python train.py --n_layer=13 --d_model=256 --n_head=6 --n_kv_head=2 --head_dim=64 --d_mlp=1024 --vocab_size=2048 --activation="tanh_gelu" --norm="layernorm" --norm_place="pre" --norm_eps=1e-05 --positions="learned" --qk_norm=false --attn_scale=0.125 --bias="none" --tie_embeddings=true --parallel_block=false --init="normal" --init_std_qkv=0.0187 --init_std_o=0.00367 --init_std_up=0.0187 --init_std_down=0.00367 --optimizer="adamw" --lr=0.00118 --lr_mult_qkv=0.4 --beta1=0.9 --beta2=0.99 --lr_head=0.00443 --grad_clip=2.0 --warmup_steps=237 --schedule="wsd" --decay_fraction=0.495 --decay_shape="sqrt" --final_lr_fraction=0.05 --batch_tokens=32768 --seq_len=512 --doc_mask=true --train_tokens=247100000 --steps=7541 --dataset="wikipedia_en"
MLP neurons of a small language model. Each row is named by its layer, matrix (up: input weights; down: output weights) and neuron, and shows model dimensions 0-127. Each number is 500 + 40 x the weight over its row's rms, rounded and kept within 0 to 999. Numbers have three digits each.
A block is one neuron, or neurons of one layer that tend to fire together. After each block is what it responds to, as a language model described it from the Wikipedia text at the highest values.

L2.up914:516511468459443578452452514570553515537519587553525567529490457493455464510559529504515505481514531466563477506519474515495511437498450506438484529542525547465501418445499477479455478483522412518555425511447560507503470512483431502414520455517440579557491485442487534494454525471413471454464496548546506539494494487549433533503517473469481523499537617491482505500496490526471448479516
L2.down914:520508481457529495430496522466571454449430499497540605480531550513463459469432504497476506479531477485467577477534456395491528510496498498480487464520521570553512454524503548498524491547527499551601470505456478509565491544549464509456586460519405449547510497528439483483519506502477509527540453506512445560428497468485499468496490545448442434545490468510488526401490539489574528564506
Description: Geographic infobox separators

L9.up113:403500490566515454432527530542528575472504539439522503482543538582571476527586498537453480489522543489432459577512476487505502487418516524464498483421473487572514503471521565427506536465429543635578546471503527479467534560475492515511544524471469534520499626519482522547486520516525447464437463461516479515453481528541418543470474461488532518424477561511533482456573482476482515490492
L9.down113:576489500488492551581488438488465467454436578531578479457481450489549565489490516486508529496502490491456453495471486509515563507500479404480520466424532587463548482496510506452462469545461528577533509449509523400573508551463480493486531520473417456548498472499481531504524450523534574511557538543559515462507525517517594490426502465490525458479455581505500504576518543512552500468531
L9.up142:537440536496535394550470512517442507489501526471448516469476461512486486587509448553440562524554545509490533547413467415458474445510444542479454491498525514514488536528549551522470441481480486474458551458490523478486543484469508543514450482467487512511525539473525516420504484482516503481540509494519511449474492477506511505426523542495511472504500505549437485544566438516571392569430
L9.down142:490501524528469573487531568496493521502546470533474561527518494543590479461495536410496483538494560484532502462489510506512402496494482511539515508514527452467514539488460478515572472471460428543567522515482486462527436459400558454468472470508484582493498427519553477501499507469487520559429498434507562513488466525529521510462563455504475575460477488434514556480475464571547502443534
L9.up160:520542563523530431476453525537529412478483458450600459460511483558467473447505490553449505548520516570478507444420497436529476462518546481557483478538482543433537522473547409498513627490494475522476496519486554510512463492582564484405558432526487522594499563515564467485462539476475480548470495548496463521472472457487468480485432506486435541464530504443524553509548484565496488480557
L9.down160:516545542504513520417473528513533535459477501497533480611490521464570472497431500479489488500454423557546532519580475516559514491548541485501465502512512514542533533498432575521514497545507455443402483496532455512505457543469450502439426507526504518498475474387519551561423496483490496550521416505563473509510497492521519494456502568431547532526501569476515474487470605498549460482506
L9.up665:512538535550473433498483436504480531472508506469555511449512466514518465516564447549450499502526566491485541548413449498493493448493492501500438466474477464483498556472508513522487521487503536574438517483499569486491485575534589483447487478504452595453617540456527569504544552459508479563541516520520486477501449471537461534482433476504488563410502545563496532485546456554514469503478
L9.down665:527511482567531481484473446481522419458542552478490466480492478503570556565490530487499507509523484543492495529473524479481517526487464485537438600472570491469463458526465508468479508484462482475539437533450497501505493459541509586463528499440499538460471519524451479577476504537519542507523499497508454485501452465534529527525471471455505430488504490568542522574453493505446543485520
Description: Mid-word split fragments

L8.up37:483478519530489417484483516542531553470488541504530548479458466488526506509473489551502516532482500601476614511546510456477535503468457537396485508487497512510492569482540483484442537507461469447476444475546528568431504559467545525582494532578525459493474521477511431489507483492530518546452467473547501458467424425476487486442525542548450538511513470553465521535537473540472449550549
L8.down37:451457528560487539485601523516456547547491483420467458530444386430455500480519503502522487470568486530531523489475503517490529555561493515534501571526480538584476450500545520549513525541549516532480525461557481520479444522491482504507424473522465554436500474467620545532505572451454458584536513451449534582512498538515493547432479562531498486482497535532526483491568594538589528499498
L8.up98:511498492570429457520497474548484557415565426464515505450515487516519416512562518469433531503491573505486452494429421468485454426525442486475506484444485446490564453472506542541443542479515537497490527492458481484516569494451476481481514523428494521484491526442440439570595514527449442436464520526519418535440457463540527537449475481494481563505517625515461463488555513538453510483512
L8.down98:506494509492463485509523480532522512477478501567512496495517557486530493552464505445526494526523487500573487460435510457474515522489521512531525522505498505460454496491460448434586537602438469462474463565521520479514429445510528574523568501579542477499421498438557545464503444484552558483544478413441508527526505495512472555519530478543475466496453442486452561520479416531531506528523
L8.up132:529457520520447421453532460473502529500515545499548546529510490517483487569528505552475487602515554482475547465518483538503540434544450570490446528461519496504533546440536446497493486507484484482432549465483503509487489523487507525495477493467487563475497557479462485553508517485467521461460524482515539456515504434542465555456481535493472515488492503487504589481537473586589524482488
L8.down132:502502515478517531555492550491506466541485509567482466454524533473481431439520489485480463513512541457526579477447554451467507549564466478488468488495448522465437487474480565517521513538485532416417553501538484478479530532531590430550456509521500560532526472510456546581514502545480539529548570496454534511573470529470533511534500469478390496463440539572559480544386512500524571505480
L8.up321:478451499550500479444481466464464513459552476505450539558519500529530470469466492544484553542515502493500489545549478433453599460486509485501477534413500581523525537516522503506462439440543518550497567494513514457471517491509521487544490521466488528506507481458498493469478547481482442512438532509536517430448472499437507542383453483487503612524534554525518489515539483510525499486555
L8.down321:469570538438457463422490491456550509516508435541473564465496522476501503461550554523449495477511515528477538443453488465471422456432512513552497494502492486551470533485377441437559490596484520503461515565465466527530523542507503471535485577539435555468454530457490452551509474503538557470517425553468490495508490501510528465515590535551529417511490452491481544466493518512475536463494
Description: Mid-word s fragments

L8.up407:465546595536463456484515520532549421501485522477492500526457526561487546461462528496516483603503551507497543512436475431477552530507518525442468479467551515500547501478510447528504502531525547525450539510439437504497507522567596495500590543479497557548471546490501474462446506443463408434498461478447429513482490525524469509525453459523565498470509510425509582494626531491498477525486
L8.down407:506517525489562422462531550452540488529515473492562492511548563517452497508553545599476477506506515505514503467525420446561395403526518489459505515517488421494548527438499496513503489541538482459576521480489493488489460529557489508503418487442454509489446476455534488534527450512507470535529447531487530507476516503465468482440512534436510567538537568557531454457475476522505563479514
L8.up814:462542561558565429424531532535547488490589491504565539513515524585458445448481525481528574560484537495522488456477551520552521512497483518500433483504536532493548507439545497515587519530424415544537524490541527393502506465442457411523549503481494513460497483502495473440450621494474480445502504525480458481457499524506538542458466467594530460381475524461506520545538501528540520508495
L8.down814:548516496471474543459526557463479449561564466514498456506488575441537551447477545500548511514501540529440462509503561538520491483503464554593533457446490459489520472433487468559494517522516474430606522494483471466454492454515570479509483513550463511455452462526484576535474493445490527566527500526488565535488434521513534518529525513496512497497494530550439531495558560448493474492470
L8.up834:476537465500504431435581534510545473439582518480512509562512539541519473476494488494475522609506486469495522513473501537548456457514511492468431515422491536526541509539554509472542518537495485530458578470518481478515514477500495523576495604489438473512498562449498425541388507449455461496503486458485484430474537525443487523525471500522572514429519484439508509427606516538548479491497
L8.down834:459453528500476495513480501482530541548529541507510420507564513428473547485533516523432480535501522486477486538505452486573427526427525504487440539552421499521468522489417469549435521559554532437541509565465561434489498480482525529458424484531440595507471520492468527509500487518437536581562547427498517453529424549566498424517518502493529482523496566567496507495509443543512482499481
L8.up875:481560455468526490479558474486534486447560485529532531559501543548471488447508510442436640547560574573508588517431530544463515526470506483505462430499487509476538534463519512486469481517475538528487509454506528487482498487446474437559527425542475476507498517432447469453474537513517490564482466454506434527461525466513480482485452530578575540431512515478461499519603512575499472457507
L8.down875:513493506525488438534496533465466488528504451507482502528531516453532557485497443475443570557538543555494506495491492436488439429477472492581472545488501482436451571470441524472432519487498416485467490551545463458508426436448553476558566510527514537467468485521501473523480513472544512559476491470458455526507527516512581472522514582479491519454570524536520469501545559507451460468564
Description: Table cells and word fragments

L2.up745:463591445580484507450457450523493509458470501477530548514486512508413400515528450453480528518502589520494545514443497544492501539468530507502489492502572440506512452499538493500504567489484454462481507497481538505484434517488463452515547484487517480475554478483529522482550565508483533492383474471484513504497493514484486504418547560541517512426593486525504470519573502523477504492541
L2.down745:509536553480528532544485497486511464465498540525545487495475491531540567472457474515494545487445505533521529483475495556508484504526495472500456436477602526583469478486497502526464547539553472550471426533512531497467481574470392521528497485476496515472487462462501567512451558541447523519554466446534504573542430468496555471521576471461443522514469521511564492466475518528502508499477
Description: Row breaks in tables/lists